{"n_layer": 16, "d_model": 256, "n_head": 4, "n_kv_head": 1, "head_dim": 64, "d_mlp": 1024, "vocab_size": 8192, "activation": "reglu", "norm": "rmsnorm", "norm_place": "pre", "norm_eps": 1e-06, "positions": "rope", "rope_base": 10000.0, "rope_fraction": 1.0, "qk_norm": false, "attn_scale": 0.125, "bias": "none", "tie_embeddings": false, "parallel_block": false, "init": "trunc", "init_std_qkv": 0.0312, "init_std_o": 0.00553, "init_std_up": 0.0312, "init_std_down": 0.00276, "init_out_by_depth": true, "optimizer": "cautious_adamw", "lr": 0.00147, "beta1": 0.9, "beta2": 0.99, "weight_decay": 0.091, "lr_head": 0.0204, "grad_clip": 0.5, "warmup_steps": 307, "schedule": "wsd", "decay_fraction": 0.752, "decay_shape": "pow", "final_lr_fraction": 0.02, "batch_tokens": 65536, "seq_len": 1024, "doc_mask": true, "train_tokens": 364900000, "steps": 5568, "dataset": "wikipedia_en"}
MLP neurons of a small language model. Each row is named by its layer, matrix (down: output weights) and neuron, and shows model dimensions 128-255. Each number is 500 + 40 x the weight over its row's rms, rounded and kept within 0 to 999. Numbers have three digits each. A neuron's up and down rows have the sign that makes its largest values positive.
A block is one neuron, or neurons of one layer that tend to fire together. Before each block is what it responds to, as a language model described it from the Wikipedia text at the highest values.

Description: Decimal digits after points. Fires on the digit right after a decimal point in measurements, percentages and table figures, e.g. 14.3 m, 90.6% White, 37.4; weaker on other table cells.
L11.down33:467531471547456483496477480487473555527462515508489477518567505514464513545584550481464498503581516512583415560470446509480477487479412463514494504476490454454392549470556570516492543464547475571529532475529466438427484459472401507559543553517526537473453499490536489476485483481518541542409583544514541470522544488528559516493549482421456531526532477467482458474486478499505485546461
L11.down158:469479536459511503485444531486496463394511542510456490502513436550497518519478558446535466535444452505495487502486522611486532492480523478532506503440523474482478544482553485551529507624495527479499519488465500543550447488446514542531542469483474524493419499477494555457433517566493436487518466564525472414535517486472446495477527449476521497500463479541482588465466494498494480495453
L11.down291:464414479449488570483536485506498537565470513546520514521504503503516557444531507527453506469468557535482456537501509466449501467510568556417447529535509443499435530505461501505484471458457536527519495523524448535523514467445478459512561491512442566531573467546630471508533555514483472458495536447467474542427519592526532544489495493544544460519517456498513513465520480529419500503497
L11.down531:539525616494450520533439456402508514517536497497437442482520475519538484526537460474503483567490460509523516530541453497507525513551450446552466448542515501510471517547493566587503478525498468371510524483466518494478515470508515458520507506425478410519488478499505551480465532490439546543534509593496472422525518582443431442488463443432501498443448495548453502488449481504585433486485
L11.down572:509551502523453477519480402495529469496498529425449424420513491443548482597493524516540521530476484562533526480486490582461558540536493509498522535544517528516480466540512527511478494426504482499465543488476419412429579531530577424539499498461499485516441553534486531522455528560538552434433505504538510505474460455510561420514460533492454509453565501502412501525520485488557519490496
L11.down703:564532477444528481547478505465522481467537500521486484539544540530507542501514454530467530481514544604462506498465479534527529463539621471501496583520540514480562559492607570494529500509483493477513483442478517546493522596511485586565564512472487484500483532540522498500494512572516469528449549573456509544493523537469389510507538487545509503460529540488426442510499536444506482513420
L11.down730:449505513537442546516531511449462483506490382508498452488519448547521501526474521503451542540483487492453450480511464426494514548492520440547518465501546523580534509518535526552475428484507511484554496588519496601527480442421513515574556451505456547525427459504451522557508494497471444547575455477460525462484556505518493523518523566512506523513479435513411441467494563464513506475496
L11.down757:381534518447570504438544437513540531517482465526466512528484498498478451453505527466474535529517507514505501492501475550445494487514449496433460432561585472413504532528436531510450508575487516510520589493516518518520501437419515500553517447489501544549492557480481484538524502518513597504498486468519491565444489520526460542530496491458500498486538536515518485480509501432458536633519
L11.down783:470494477482517420480514559526459534477536517545509495540477517437543537522479510451491486475534422456466480516495466427480452499562511426428523445558447535502480556490491490544507527431507489528449484510466518479417502499427502539449493541491490472452438502488513402434593483518517523463482559544500453519486482466457577452462480552506508505523484443504556551490480444473481492505579
L11.down802:475545489428529502520531540486493507461510644496436483505495489513504508475472560517446434499503457412566486506521444468468493470460503444539536498465559481506574482511502497511533454488502466469560485466432519491462449466509431386452521523511501456514467572507542467498506523522520467508440475476505456470547500547542539553513445415550594482516535535472486538568467478528422460488559
L11.down806:592514483540462469532552525521605447460494512444521549483491484533499473495526535441500512549483524566427502417548540472501511476523565557492579485485500477512556490469579452504502498505491535511477528474495491488500513471362524526476481486479507530453548481510539431546501538409486479530483483494565452530466465469453448517553505505478515394514548519525484489483473562529494476522455
L11.down864:551446538458496526547477507471522486515503445505447434615488504502522488527591525500496501527518487553426553489567466521457490504537470559494513539565563503566460455464524486564473494405504498492550464498484542551506447489488449507531516534433531473483560490474526507482492469520480411487475554464478498514533508509423489524495402543495494498446496488508491521435505540475550509522412
L11.down866:558539449545504459483469480464532501568583520561471444508538529501534529481453497567509398539474500472480486497422558524521541493474534523459445481527494491475514536546518492494445489553439486469470500470464468463473529550500513539516582470457487430515569490567513465557478470524477440545491472526473478538521429463509485506476510503516494412491413427554501506441504581419504558449522
L11.down883:499496501419510470463527486427457477459509519490491497555545483461444503538539508467491538447449531481522558444532547450486543496535524506471491528478548504418567391606538524595471456526486522492482528479491441475529494472449463559511421465423431510485435454493539484505534500500438545579520430493542524495471492516484482563542479506498517471504542520478434488506561488442438492465503
L11.down945:551486487502541537551489541464424477471504555502476436473453520557457503585518513554419496515541433502486508503466404543487483494528494513515415465549524550537530540500440516541532497520518454500511475504533454472459489461474520515452526568452487515405531552462486475502511459486514451540530469488504519477432480479545428475551456469466511519519502528517425596570434517556535489425486
L11.down965:516501503529417476504496491479523438541527495402490513468525475472496511525462486524539544554438455477538534460423529468470441473524494439523478493490533536495426525440476496538471522504470533537490542587506552515499494489486511506459492524474465517415453543541487484535539498534533457426558575500480500491506480510536577465454466394509567447470468540471497595521478536511534501535565

Description: Section heading closers. The first closing "=" after a Wikipedia section heading title, such as ==History==, ===Semifinals===, or ==Plot==.
L4.down559:526524444443489480520543546489566509512524559662538489472532534428428486499454467521479445467517491496439473495531463508546525547515512529506552539478514544548530511495465465518445480493463547471450508527484534518476527398490534514505459446508528471525534499522489537507452507486554541448530443493522461494452499480563561477466499450480458493472479547510550481511501426451454526524493

Description: Clause-subject pronoun before verb. Subject pronouns and pre-verb adverbs like he, It, They, later, currently that start a new clause, right before its main verb, in biographies and descriptive articles.
L11.down60:523461498489486483492583441505465485540502561528416509471547466505464546522491457520523479520536506535477479490505459502511514538531509468469482442532536538430506488509578479451464602509513457454630535435597499492538493477538496527538508485451494485538509524525534503541455465501539561489414502413493528498491470532512486491442417510508503517544459543555435430547532529527559441452520
L11.down153:495486507468496443510580453440532497426433529512522515552499534445603459486518518511493522531429472523508525499502505491479499489502486454533518457517460567520444534502454486473466490521535531511488475449545519490492492516498474443513450499541447522553401504409497532583569511464520488465491496466484475444567504449545454510603485568470536486495528525488453497508500482464451529445486
L11.down333:475441464481608527476504465515488549450478431439394485439504474446530511455470453439444515547509538498533453483451563492510514485482452530531477533425542484538482561470566413541479473534527524488527524442487552478519479522546443558449594404460446518542528485462571491508465552440510502438469489516515488470513408487475529508482476517471449520505537435500569427545506568504590479557498
L11.down399:557464442447548505506518475545403530558492436540510505508481476506517518506531532555495496512493457519542561508513549489515479501476566555533484529443500516522455454502575437517501527519476520481504477478493533513468443547454544534488501495462462486524493353561475506527508527459508483442534531506509469535450512459455545533442526461510474494471448492437493519456543493482541455486490
L11.down408:504472527485471549455472490469473485458544546508485445531610472433477492533551491555523550532505530511499473568445499546527495472442474467543458447465476558452490553519398578515524500508467501544471504489571559491505529508518477496443445498470458498527497502429451563447492456543511497465552514490529497604512494558492477549495480430506523518509452471480575517511495538484479499540506
L11.down418:469564475506498450436501438535460469559478506519525553475558457535496538466468559458494528458567522429520506540514536470415531546510522482460496509463432559535492517510566517476452546537444463503548505464510464500518432431494521532538550499471486467472545583516562423450508497524547506547472432468464514493407528437451531512523525516546514502460502517539496488453487558506603547450450
L11.down463:570543422530511542501536469443502510503481529511465483500476483458584531527448516441487460460470505487500509522433593588489571477561574514523462441452518563477473535485492537488493488540497548440509460487513538485461425517489469450474452506484546489514492368465459427525468493504508567549487558425486522463497486475427445481529446527511515579513459533521569567510463537425534444539485
L11.down530:505476454490506506524423499459509538448508520527480547422530507528576485499480537495543436549493550529504568426463503491464459481509549491505480446508455512451471493519506504503439486470465504483505496494551418520555497574526429463536569453451494525522448411525487458526462537503401443516520543459548508482519523508547521481497533476450548508566465478531479534485403464448474517455545
L11.down552:545593540478546499487475520401505498467551552504525453497482508450549481489532487492513546564517521482550539428439512533469517509539455537526567477499399492471503566492502529522420530486465542464530520544505483516526483466456437516427447499442517528533535331466502536497532508489449502526510554490489492541554416423509465525530521527422476540552498505529462481496438494482516493427448
L11.down638:563476467457505478486450514440498524556573547528517463485481510485517483493519537556491424515541482563499496418479480437504483582492481484509497420526455474496498603521551519481512435471474497462479555459434502591510559500471511424561484526529469486547527396495428465467487531546524506485576448502543531486461503570514441521541486509501483591524540490508512446533505465537551500462525
L11.down824:527496556485490427464568515496518493519534540504534487462514490446534501506542512473540501516522544519417501456483517533496510570526511461513558542488581456481498545566515528493480453472457507442633483452498443481519471574412430475567498455521391486498504488577425479527582520515480519524513427508530496557505513572526477530516530524532519450522492558504508526474522467460511469486551
L11.down833:461489462493475491477542464473508523516448467451509535451494429493495486516564510531494480459563557525475536503589497498533495502550479556443521523569473492512462472414557498490451519500517447490548527492561509543580562549468512580527504477530477549558479451531483530545539504452466470526490503525490551432522501489594556467584562529490452555423603526528509489462501455445526502439468
L11.down964:505498516522596440440546476502454452523476507499467406515490542367469498494503530546535536482485516554482536490434523469476549450558477497572599436541486523515441604464414549433470499562570526524518449492558469548517510505591491538478508449483498540524472484516526528555496545490533469485510483497500513487513569464527503451486435482485549499479520489378494510577433528452589496510469
L11.down983:600457431487485516540489503461495449437481516507539523549482559529560519558441496459426484557495476513520467500562470523458540491493443510566488454520511439505493538488514401511494547478486510537463522475443477480528523473419504422491475451540521571462512498448488565501517523523555469509535483509465410502485508587500487476461540514455520457583490442428569472467464542517504553473465
L11.down998:468509547498438523541509499512471477443534464524465544533471557407466484534414488404532537516472501543531470447482412448513520533450522476519453504453496478554548511451535521541514443473472475479519588454510524511583437432525493499507531483500525456503528485519522558520473495501434515557551437599508451594491477476487439603508546512512544506513471452518488490503528511468501508541480
L11.down1005:522464425475562494571502579495533527421529518534451474524541444469522522530542489473489489467501508491483519519510488599503498483554526472513555466528534500447551510487591490466470523527488479535598559490520484577585561501508496438538499419482480413503498396536547472503533474530446470514511438448555457564511500499535535490576467491542481531531485476497569475473427526499569475524525

Description: Section-heading equals signs. The first "=" of a wiki section heading (==History==) right after a blank line ending a previous section; weaker on sentence-final periods.
L11.down61:514528492510548530471482480472529483483505481480464495505482501515531503521531512451518466502487514588495498496503527520473515492465509495460520509480542548548503487470495526529482469527478526466513466497486563581524478487489499486512532488515491459477487301519438535512486525459513509473511493487506512513547486477448390497475455511546488538499505529474526499488447513538457439530546
L11.down92:542477419488497503552524482487530499513486495507529497490492466508520546522457522477500463485476467565432594449558490494484495473416504510474515489483443487494572580501495445512492500485505497483479517521479508492530493534491502446479534531482483520490439357504499498479522544531549442537509505475492481474500519521508366449477506526552524505554458527509475519485513525494531552494515
L11.down232:472504451469533490555490489508455504482506486438496436547513471502515467472526539451499442539494463649482488519550452485514503493488539525457544541475486472525544500529456523508480460521551466521470581505482498494564498428498553521507537497453501512535521414490517515494532478487474515506514466475455482494471556463521320526523513499478519565501544475495539478486476484503515502529453
L11.down262:463530477489534470487457502482463452475487485507476437494540520528491476458527539501528461482516488666505473526556463546496549495541489515494464516464503453470527447504538509479527447467467476499513516432461529519477485506532509494583529477503551483502571370492475547515490505455526545531501507531567478459551510515436350483479504502507462498547497503485525533536525453530518444504532
L11.down307:481463486456499491554518492524537528482494508516514497509494490525511517473507501467475498494500504663480505472519501486502525486491520560510497536502496494510490550529481503495496461493546468450543554493470471504560553480515527477511534510536501496477492411507509540507519484527488508492496528492470510475510501507464217565508512498532518506499454466483478482541496486487482506495508
L11.down373:456487494499517499432498468491505486499489461460486524487472482526500488527550521542517544446462523572506475539502494471506535460512488470458449494446521443508455561454459528504499462519547483431534461497469517562444500501485510535530515513521508494496433378487512501521493466492445508516480489520562553468574512470503389465499519536498474534462504499487528442495529510367492470532451
L11.down429:487530466501487507499489530495490454476546549509561505487504538525469499523491537540482550504443533562527499493429550512520481544517536440476464415528540507492498470488495561557527570590468542473453494564582502502544512513398475517473442498528425478574534427451474459565476508502500479512564514486467484556530495464542429504515465482557453461487427576471484495498500525495491531521600
L11.down497:456513416565572531460508461535447473477478532500473528513565453507501472456527530549477460489492519625459448452509538501450450453488503553502514561491500488474484522487476575500490537494496437487535483545546507490472474571534473490517564467492478527495544445449434550481552534495447519515537455500516563501501504482519483551479472492524504545509491526489468500450496475486489544461466
L11.down564:542515467477505517511433474482518509515490518441472509461455492478502514492519499553519503571509499609407474540483508579555526532507510499482530510506528519489523567492517498491551475490468505482529521457481510557473554491500456493553477458504489569452454331501522500477524522538510500517509474504497502486469473498468288506477491484486525455522440451430487509519499489505532527495525
L11.down632:496515508506533577557473462522536541502469504524512516491492453543526484485511509501516434505524541596478466495547505484484525477466477531491523515496526490502518498484516467512484463521488540461463467492514527502515500468511507525537516459526479490509488315490456517495452512514476526509467477485493549460500451494452355509495458508530503507474479503512499535469497518466480470534497
L11.down660:517495521498505511525507523444528500451480508493530478475497512474507508515541518493512527482477470639469555489500456515526512451551516494524516512531534526472480474518505469495476487498527508447550518510476522508488487529517488510535479522503503532466480325514537511480505517474524500541532534517492459536466441576535305496505498485483509456528527521509546492496511516516557448461528
L11.down668:486492454454531459535468474515476443524523524438527569428537525532540497435445459482477509478521512504478550528523528496492518471461518503506495506472481493508476589460487517470463450482489462469528514474531502408546584437494478508515517455511494471551495399441468468480523435519491539459522523477563505456479432533467432480539501443439570521539531436501506488484478549523513541457555
L11.down691:471490564472538506483500541491438565528500488508527521437519484498437447521517473496534442422520506597530474535510516555536503504470485479548492523503413565597440506393467503496524516459488477495543546518516559556451488500497431483468507496475497545474537478420477510543494508568541513495522477530493594498542514530488474517545491492514445486540485478459582582522439527481479486505500
L11.down724:535536477487464539492566511512511480491471494458471548458465471425445469512508523558497489425483518587470571536484481502452494472500544478473537453513509464442484445522529442531413502505486524492469526519592509535528538526480460556484418441447431509535453395522497475506467528525471563521469518512461534461427453514484420452516496542474476507456564529474546522452535520473430567506492
L11.down732:534518541552454521481507495540530490511482504492507493517487491511499534491501408429523524486528477659480445472586479554490495490581539570520464534496549487487486465525479486440473466402508493471567520453479459476502538477527466462561525489525480567506511380475524539468521479477540438523554503564463505445516474541454343489452567540514478523496521439498538522456543516507487518482495
L11.down838:483459521511443487507489522532423544513531484534460528532515516494449516533532474514497488485533516537558506494507492498513488509454552504488501540499509502413547565482529483541523494488434530450515543540497514472507444517543503474566528522497508519530553375582443553481527501447531514502447528550462421525499448536549437484536504482423466506499511460480499486510521483462477492485527

Description: Role-to-organization prepositions. Prepositions linking a person's role or position to an organization in biographies, such as member of, chairman of, signed with, professor at.
L8.down141:495469525499527497469460501480535548498458514515475511538523517481500473443515510499476487538445508446492509482433566490504532450543440520554580463573454530430579518493532439501488532463596556537400497569457563439506495508465454547502436612481472499540456523512520529482483486578516451451560494433544577544492543478515537412475498466503431544510510498499485532459511431472552481479457
L8.down344:458539563436532513446464478500491519512520520508525451496512480475602511538455462453546490482461469605394524520491535564493563495530475552465520480486515531596506521476458506473473482489435490532515521483477536487503558548514510583520524480484494527459483471541495479481488487477539480400490556553522565483524466518457418547539510500549497506510440500475511471479494529467518470446494
L8.down870:556542515481537476480584547500508552478563557507471613498510495417500564515546520500506437510462481519459527489530525514517484463459505504546435524524582512498410513451433488468502436501544503510479516495548558531503580511541513469498547512509544471541472442517475514492520411535495492441538552495558489430514520473571456470471510454541487456531614481565534565464530520427504488425594
L8.down971:538499539487489511460482509498500532511586464522482475427407521446468448500529552545538496506446447480525554530496508478517428445552619457533439506564480520484515524555567449536475470416567578532496510556505513469491512515519572520523478532508498452500476467472541522486527449553477577414507542456539520571460424532544515497434477570484549506495452496511421541514456397395440580511431

Description: Decimal fraction digits. Digits right after a decimal point, mostly in election and statistics tables (51.5 | −11.0, 14.0), also mid-word fragments like exclu-si-vely, Has-se.
L4.down558:501558551555585468500501508522468464543518523487488553525460529440429443517523488433522508519521536471444420569530512514493478552538461532474533463560485464528519469506465502532496455428477510587504523466477514484499453457468454500422547557512472499544582520498529495509491579506459487542531512563522495476481540509505520464545491525551481517458416463555456486541546460468457531497506

Description: Anaphoric clause-subject pronouns. Subject pronouns it and they opening a new clause after a period or if/because/when/that, referring back to an earlier noun; occasionally to, as, or modals.
L8.down382:499552440451509503460475500488534496497503525538465427483541512452484487577450451529483473466504503581476544522491478514394551564448528517515604457513484494495457555441462478457506510526477559478425532436503535448454504525481514450472421476567491436471501428571486422477527505462527496533482490500402500489459437518487521505513500442499560522488485427535534458443498512500570515557565
L8.down418:537471465484572456438527524479481552493566411498451530553468515416507560494482536539504489460436462574519500491478518517486482579487521457480443533528467538495502486507519605440474521456517533546506534508510503659523565501470481523523544544530463446580486466571518485495476533470526494517545480513498500492527452517564421457562512484506582507575553460442539436537471518522521548529494
L8.down470:556543489509400449493419505489535528423488540515518499486490491478618524514518492566559494528490441502475523441438488522519529535520529447518466389566494490496502511550530418487505431499494554502493448468548483470514470502475452392570435524522457480484509420460510453586402535510447530528491535461486518476564558548507570497469462497435528484552515538547492522586506513481484535548567
L8.down524:512557505370539493525513503472501442436548530454512551474423531437527491536539458492521518535440443567478559515513469522468456472406553505598546483440505500547429493542557410510484483562511497453511469535459507547441505557527494533501514537495478515507526433485516478496557509442487552467489512523489481590491474465528498502516475503535445547503508528471566510400514604455505436459514

Description: Section-heading opening equals. The first = of a wiki section heading such as ==Plot== after a blank line, and sometimes a period ending a paragraph just before a break.
L8.down91:464523573516510461511605465496519523539504542433504490456581537461444455456517483504489447450460470586493442529520494497493437470527471502572479503450518511502482517505465554454537476530537507436484524469459504475536498482483545495479476509472532534547441357487515533465478467556510483492495522495512538524484474441512409467455465477527470499531466500456482463469517497503537511547461
L8.down622:435502538508507503512475488484545539532463550475460497524532541531465491496478570458520494521499511635415486535487458516473501510477441542546490571471480512535490543483472523444512490501574454458504516500517566485504517457519525485473498531517499498533458412512468550488505492531525507528464489508509502525498493454444428478468479473579504524512501514476464493512505531478495514543493
L8.down709:467500498462486554550466468519531500519483512557478487522510502515503497531518555520455488515454558643379460531497491546489522535466492576519465522513520466525477510452488600453553505460484484461537547455541521517539526465482462446518500519530528485534546417503471522498469461518496462519501468486482495489449478460468333528487480500514469485475530506457473513527461534504506484553468
L8.down814:502506517461475500507538466496527548530506493504518516454463491510466482472490533513504472473491525688467494500448501579486529478490452529526507529477489466517534537521511579477551495497541469441532484451538505516488522406520477505489556500510554495471521527502483556452489452543489516538467567498540484463493458468448304538536482475486529485478514547469492513521475503547499478478498

Description: Decimal digits in tables. The last digit after a decimal point in table figures such as vote shares or percentage changes (−5.9%, +22.5), plus some mid-word fragments (ann-ex-ed, rel-eg-ation).
L8.down143:523461494405555539471567377467497486481405495479556552500484533488536501560473503401531498558527518495481480543531467555432501545545493482461540452467492490477466469460449477411474523517377553498530538475410468485504540514513461500517515491482506472479543531430447557492503474523528502545550555562446528473551458548536541488529543535555531497625437511472436520535510472518474473469496
L8.down494:475517481470525492578457417533559575571522466454553527466467484517521514466509499431490521525511489530528561487528460442519526570567484474475446467447444471452574542590511508506524548508472458521511546535487487534545497466552493513549509530437530505507552411483512551476511433440506493530492503505476557514601514508529542498530442578515403472491507527484509558413479488441503546577471
L8.down592:470465495500512500474490482483496421525435483443502532437548486561480439482516449489453491485493532459474591509518468442503494463533475466492500538496564473495487539492492432496561452512556487516493441477538515541455409501430493416506521490483420480521408518493485500556456468578415497527536495520508440505569520454497558498500532491528409521480349434515473380516500492447585534551503
L8.down904:497454414494545520507477570510555493553506394495515527524512505461510508474453467481481462552523519459466490438433588521511477539496503457470531536475516494490520553422495523503464517519518528497479462519407525550477521517488583570477530467458428510571522548532477472409477504547494502457457479448503490549513558517537569461592480608492522480522493411478497465441481478530509555534444